config.yaml
num_hidden_layers: 14
hidden_size: 320
num_attention_heads: 8
num_key_value_heads: 8
head_dim: 64
intermediate_size: 1280
vocab_size: 4096
hidden_act: "tanh_gelu"
norm: "layernorm"
norm_place: "pre"
norm_eps: 1e-05
positions: "learned"
qk_norm: false
attn_scale: 0.125
bias: "all"
tie_word_embeddings: true
parallel_block: false
init: "normal"
init_std_qkv: 0.0251
init_std_o: 0.0
init_std_up: 0.0251
init_std_down: 0.0
optimizer: "muon_variant"
learning_rate: 0.00211
lr_mult_qkv: 0.4
lr_mult_o: 4.0
beta1: 0.95
lr_head: 0.0135
max_grad_norm: 1.0
warmup_steps: 200
schedule: "wsd"
decay_fraction: 1.0
decay_shape: "linear"
final_lr_fraction: 0.05
batch_tokens: 131072
max_seq_len: 512
doc_mask: true
train_tokens: 857800000
max_steps: 6545
dataset: "wikipedia_en"
MLP neurons of a small language model. Each row is named by its layer, matrix (up: input weights) and neuron, and shows model dimensions 112-175. Each number is 50 + 15 x the weight over its row's rms, rounded and kept within 0 to 99.
After each neuron's rows, "fires on" lists the tokens most often at its 100 highest values on Wikipedia text that the model never trained on. A number after a token or word is its count.

L4.up1243:45 81 77 28 32 58 74 37 30 27 58 47 69 46 42 55 38 40 65 33 56 60 50 57 71 43 34 52 67 56 43 34 60 62 54 58 64 67 40 33 38 58 23 70 77 54 25 51 45 74 65 33 85 47 44 46 39 39 60 88 60 47 52 53
fires on: " w" 56, " c" 19, " h" 8, " n" 5

L8.up137:58 57 52 57 30 62 69 64 51 09 43 36 57 61 60 76 46 46 73 32 65 44 50 65 71 64 59 28 58 74 35 40 41 33 38 72 74 43 44 36 61 46 53 47 57 54 67 58 29 57 38 44 33 36 61 88 50 38 09 46 61 45 33 45
fires on: " G" 35, " g" 18, " | G" 10, ", G" 4

L8.up1083:36 58 23 28 49 46 47 72 43 57 35 68 40 39 38 49 58 67 58 54 42 46 79 74 38 56 57 41 53 51 58 45 48 62 58 42 77 15 72 42 32 54 31 60 63 27 41 50 27 78 57 44 63 71 62 52 18 47 40 53 52 73 44 42
fires on: "ed" 22, " over" 14, " Ed" 13, "es" 10, " by" 8, " to" 8

L4.up189:54 17 66 62 40 47 37 58 82 27 51 62 49 65 46 69 42 86 28 57 26 57 39 65 32 42 22 71 42 30 44 47 59 58 33 30 47 36 39 43 05 35 77 41 49 66 35 58 57 52 48 47 53 53 41 20 70 51 54 36 20 62 48 58
fires on: "us" 17, "re" 13, "ir" 7, "ent" 5, "as" 4, "ere" 4

L8.up390:59 47 48 34 94 47 51 45 38 57 50 55 12 39 43 69 41 48 40 47 47 57 57 56 52 61 38 43 53 59 47 35 55 71 44 51 51 60 44 71 50 70 56 31 49 51 53 29 40 42 52 76 41 48 73 67 48 24 88 41 49 36 62 51
fires on: " s" 19, " p" 14, " w" 9, ", s" 4, " m" 4, " port" 4

L4.up977:60 67 53 17 55 58 62 60 51 37 59 29 56 53 33 45 54 68 50 37 71 81 24 39 34 40 44 51 69 42 42 57 44 30 41 31 47 31 39 48 23 65 35 55 71 37 58 65 56 61 58 36 37 29 52 71 51 22 81 59 46 41 25 11
fires on: " from" 16, ", in" 14, " Olymp" 8, " place" 8, " at" 5, "ler" 5

L9.up1128:64 44 62 33 48 63 43 49 61 50 50 55 42 56 51 44 50 69 42 27 46 40 49 64 57 19 58 63 40 43 43 58 40 39 41 34 46 46 65 56 18 28 39 23 34 43 45 45 60 71 51 37 65 34 58 53 75 59 23 32 49 37 47 73
fires on: " de" 22, " De" 15, "le" 8, " Le" 6, " lo" 4

L3.up951:32 61 62 44 36 40 39 39 49 24 33 26 58 59 78 55 32 83 70 77 50 36 48 45 53 70 66 72 64 85 72 44 57 28 44 86 31 54 40 62 63 51 79 66 51 65 35 40 41 70 46 28 54 58 45 16 56 38 23 68 78 51 41 45
fires on: "ind" 34, "un" 19, "und" 9, " On " 9, " Th" 4, " what" 4

L8.up967:59 41 38 45 67 31 53 58 23 58 54 62 47 39 56 61 46 20 31 59 36 35 48 50 41 44 51 29 47 49 54 61 45 48 45 32 30 46 72 38 49 71 47 76 49 16 43 68 33 66 18 65 78 74 44 56 51 70 52 33 24 59 51 72
fires on: "it" 15, "ep" 15, "p" 14, "ic" 6, "u" 6, "ab" 5

L7.up266:60 66 52 51 34 49 66 48 27 73 70 57 53 55 63 25 43 44 57 66 36 22 57 77 51 65 30 42 49 46 45 77 58 35 57 50 53 31 83 48 66 60 56 53 48 31 53 68 47 55 61 58 52 63 59 63 58 55 61 68 53 54 76 73
fires on: "o" 24, "p" 16, "u" 7, "f" 5, "pl" 5

L4.up985:48 37 47 33 43 80 61 81 71 37 71 05 54 33 68 44 31 57 61 40 47 35 48 60 49 50 33 49 63 49 57 47 42 24 48 56 48 54 56 51 15 43 53 40 45 26 50 46 47 47 44 35 59 65 29 44 38 94 41 47 71 22 46 38
fires on: "ers" 13, "es" 10, "en" 8, " Re" 8, "i" 7, "re" 7

L4.up316:53 30 28 56 67 51 21 58 61 34 36 68 54 67 31 54 40 66 40 30 40 41 24 32 26 64 35 49 48 36 38 42 69 53 51 69 33 73 16 48 57 53 52 70 66 55 47 80 54 26 40 41 66 66 49 33 64 53 61 60 50 51 29 42
fires on: "re" 32, "te" 11, "ro" 9, "rit" 9, "ile" 7, "ir" 5

L11.up1099:62 51 54 54 38 56 52 33 72 59 51 47 39 61 47 66 37 25 32 42 76 71 38 72 22 64 61 71 41 33 65 45 36 82 54 35 47 46 83 49 57 67 37 42 62 23 59 38 44 20 45 35 16 17 55 52 42 30 38 47 35 37 51 61
fires on: " (" 39, " \"" 18, " | " 12, "s (" 5, "." 5

L8.up773:41 45 49 36 43 63 56 32 51 36 72 19 77 60 80 47 12 54 75 47 76 62 58 67 51 54 58 74 53 41 42 49 68 59 60 65 41 40 42 45 52 67 79 86 27 35 44 71 42 34 14 48 41 56 52 34 62 74 26 52 73 44 41 61
fires on: " III" 15, " II" 15, "ion" 14, " v" 10, ": " 4, " V" 4

L3.up440:40 64 43 50 34 47 41 47 46 56 41 52 54 36 50 42 39 55 45 15 48 74 53 73 37 22 23 60 53 34 48 54 50 58 48 63 27 60 61 41 40 41 33 58 78 41 54 60 40 39 50 51 42 52 37 49 34 39 48 36 48 48 49 50
fires on: " and" 29, ", and" 26, "," 10, "\n" 6, ") and" 5

L7.up425:65 73 39 51 37 41 36 46 63 79 38 26 35 65 43 49 43 43 81 53 71 71 47 66 46 26 60 68 49 41 66 49 47 65 54 03 41 69 52 50 45 70 32 50 64 47 49 47 73 72 28 67 37 46 43 65 48 65 56 56 49 80 78 63
fires on: " to" 25, "- " 12, " to " 11, "ed by" 5

L11.up77:68 45 86 56 76 68 37 41 66 24 32 24 28 35 54 38 38 38 56 38 26 54 56 54 62 56 39 29 38 42 42 70 53 69 53 52 70 61 54 58 64 51 48 61 24 36 29 25 69 36 52 41 64 34 64 44 73 28 66 62 33 50 41 69
fires on: "os" 19, "us" 10, "as" 9, "ios" 5, "aus" 5, "ins" 4

L9.up1049:54 83 66 38 49 63 22 76 44 63 46 20 72 57 29 59 48 56 86 53 55 59 62 43 37 27 71 39 31 51 38 32 36 67 61 76 29 76 49 52 34 47 74 58 28 77 63 37 34 64 57 44 45 63 43 44 45 38 19 32 55 28 39 64
fires on: "av" 15, "n" 14, " b" 7, "emb" 5, " B" 5, "ab" 5

L4.up488:51 35 37 70 57 72 55 35 49 49 46 46 50 38 60 54 43 36 54 36 34 31 44 44 44 05 48 55 50 34 48 49 63 63 60 50 59 57 33 39 26 75 28 12 34 79 53 42 50 39 50 74 20 39 48 69 66 44 41 48 57 43 38 54
fires on: "ar" 30, "i" 14, "op" 14, "it" 11, "ian" 5

L3.up186:11 30 82 70 52 27 44 35 38 46 47 66 43 65 45 59 32 24 56 33 59 59 43 01 47 48 25 39 56 39 59 57 37 63 44 58 81 33 35 41 46 46 77 53 49 52 66 53 62 57 60 29 60 72 34 26 39 32 45 77 58 56 55 61
fires on: "uz" 20, "us" 19, "iz" 17, "ic" 7, "as" 7, "on" 5

L8.up59:38 37 73 57 58 53 34 72 62 38 15 35 54 57 50 61 40 56 46 50 48 44 37 65 32 44 43 74 63 62 39 73 33 42 32 80 33 55 50 41 44 30 73 41 29 46 33 17 39 44 67 54 53 53 40 34 54 81 44 34 47 75 22 62
fires on: "R" 27, "S" 7, "B" 7, " of " 5, "K" 4, "M" 4

L7.up1030:38 22 56 23 48 50 48 47 66 42 52 42 50 36 56 31 93 44 53 71 26 31 43 04 39 25 68 51 52 62 67 61 48 45 44 59 52 62 58 62 55 53 39 41 42 43 49 54 22 49 52 41 59 64 76 56 56 43 41 44 20 62 32 58
fires on: " l" 24, "pr" 8, " dep" 7, " comp" 7, "ince" 6

L7.up805:24 75 74 69 40 31 34 50 56 23 45 57 45 32 44 37 51 15 75 55 73 75 89 50 49 61 62 40 66 34 69 18 40 57 56 34 80 26 53 47 41 65 72 53 69 47 70 44 26 77 50 56 71 50 60 48 32 59 43 42 50 68 74 64
fires on: "as" 30, "on" 10, "om" 7, "g" 4, "ow" 4, " during" 4

L8.up1162:46 49 43 43 33 53 44 60 51 65 63 41 25 53 65 66 31 27 48 31 33 51 55 56 49 56 38 44 47 54 53 74 71 34 58 37 45 75 03 67 32 50 49 65 26 57 45 26 44 50 54 50 39 59 49 29 53 45 73 35 33 48 39 43
fires on: "w" 21, "h" 12, "s" 9, "r" 5, "q" 5, "f" 5

L7.up8:40 44 42 47 51 36 47 50 51 54 47 41 23 16 48 42 35 46 51 69 36 37 50 48 40 57 53 28 54 44 52 65 46 67 33 45 66 31 68 59 56 56 60 69 68 62 12 53 69 54 59 56 40 43 25 79 80 75 27 54 45 57 63 53
fires on: "ot" 34, "er" 13, " under" 10, "eb" 5, "oted" 5, "sp" 4

L9.up249:89 39 43 69 47 67 31 48 39 34 47 44 38 41 55 70 19 50 60 19 40 45 40 37 52 44 38 57 54 45 57 65 80 53 76 64 27 44 50 55 47 47 66 62 36 82 30 54 49 48 58 57 27 39 14 50 67 40 58 51 39 38 26 39
fires on: "u" 16, "ri" 16, "d" 9, "r" 7, "i" 6, " arr" 5

L4.up699:16 63 23 39 50 58 13 19 56 21 55 63 69 58 57 40 29 55 45 44 61 40 83 58 64 60 72 61 42 37 48 28 56 33 47 41 64 62 33 34 39 43 48 38 55 37 39 75 78 59 59 48 53 47 34 70 32 32 54 25 55 52 49 72
fires on: "6" 18, "-" 18, "7" 7, "2" 6, "00" 6, "0" 5

L3.up530:32 41 56 27 27 74 19 57 62 64 51 60 65 29 70 61 45 61 69 17 42 65 67 33 69 64 66 43 77 66 43 24 41 45 28 59 47 34 25 31 38 54 77 63 15 44 17 70 62 57 46 65 73 49 41 45 37 77 69 73 45 47 37 55
fires on: "-" 98

L11.up1090:49 65 55 62 17 47 37 60 34 41 31 47 45 35 65 56 74 38 38 70 58 60 54 53 57 29 43 25 54 79 44 63 65 30 46 15 62 73 47 49 72 74 58 81 58 37 27 60 51 70 58 35 29 55 46 24 52 79 75 45 52 53 66 54
fires on: " l" 38, " and" 7, "ical" 7, " Social" 5

L7.up715:89 52 73 33 30 27 33 47 49 46 41 35 33 63 60 73 51 51 44 30 55 57 47 54 34 34 91 72 53 34 08 49 45 86 50 39 61 64 49 48 32 49 49 48 51 74 39 36 67 65 56 44 48 50 34 31 52 61 26 78 54 15 58 49
fires on: " b" 35, " th" 6, " B" 6, " s" 4, " el" 4

L11.up1155:35 44 58 75 52 42 43 45 58 54 70 32 55 31 50 32 53 46 36 43 84 41 49 45 36 39 48 34 69 51 33 43 58 28 44 53 38 34 46 56 41 58 36 22 46 54 30 66 58 76 56 25 59 34 53 47 31 65 52 16 43 48 52 64
fires on: "ie" 15, "y" 13, "on" 7, "a" 6, "in" 5, "er" 5

L4.up1188:55 37 59 28 63 44 35 43 51 44 59 25 27 55 48 71 43 49 43 74 45 50 54 72 42 31 55 26 60 48 64 60 69 47 60 30 34 43 76 35 57 66 66 44 48 57 33 44 34 49 44 50 27 29 36 58 67 61 82 58 87 69 57 61
fires on: " |" 27, " def" 9, ") |" 6, " under the" 5, " vict" 4, " attack" 4

L11.up240:53 51 17 50 58 24 45 26 41 37 54 68 62 27 47 56 81 55 68 60 46 78 58 38 49 53 45 50 37 54 92 62 67 52 43 65 48 42 36 59 37 50 39 51 74 33 78 51 53 63 72 49 47 49 69 48 45 63 42 54 55 53 48 46
fires on: " Con" 22, " would" 13, " con" 12, " could" 10, "ar" 5, " UTC" 4

L4.up1263:41 42 16 31 33 55 68 48 38 21 66 75 66 52 64 58 32 25 74 26 42 70 81 65 37 37 62 30 74 42 39 57 39 34 64 38 52 41 66 38 39 63 62 11 40 74 55 52 49 39 49 47 64 33 54 44 43 90 48 29 77 64 61 20
fires on: "ment" 27, "th" 22, " development" 7, "rd" 6, " million" 6, "ization" 5

L11.up373:62 44 41 44 48 69 46 63 38 46 52 26 59 27 89 36 47 54 50 09 47 43 62 51 60 35 53 32 56 64 56 36 59 72 46 56 42 55 58 73 72 42 76 44 28 55 60 36 55 39 83 33 61 57 20 75 32 60 51 61 44 45 51 53
fires on: "i" 32, "r" 23, " sc" 7, "re" 5, "ic" 4, " Mc" 4

L11.up1157:52 62 25 60 46 50 25 34 65 28 56 48 63 57 70 54 55 57 57 38 49 77 35 52 32 17 25 62 54 65 61 64 46 43 65 72 59 43 61 50 63 21 40 45 32 35 35 28 61 55 50 41 76 35 66 49 35 41 84 24 58 19 75 52
fires on: "i" 24, "um" 9, "ri" 8, "av" 6, "ar" 5, "a" 5

L4.up1212:36 64 70 45 32 22 63 58 24 36 71 37 72 14 67 55 74 46 47 49 39 63 55 61 72 47 52 39 43 78 48 55 39 52 53 63 22 55 28 65 82 54 47 52 44 32 46 42 48 67 47 05 81 66 30 44 48 56 52 64 40 39 55 47
fires on: " th" 24, " rest" 11, " end" 9, " ret" 5, " Res" 5, " final" 5

L9.up1276:50 31 46 54 36 36 45 44 54 55 53 30 55 39 36 41 79 49 35 37 63 45 30 48 76 48 49 48 48 37 71 37 51 46 40 62 44 51 56 51 34 50 37 32 52 42 59 43 23 44 34 46 44 24 49 51 20 65 59 49 47 60 69 34
fires on: "r" 18, "in" 11, "m" 9, "er" 8, "ham" 8, "am" 5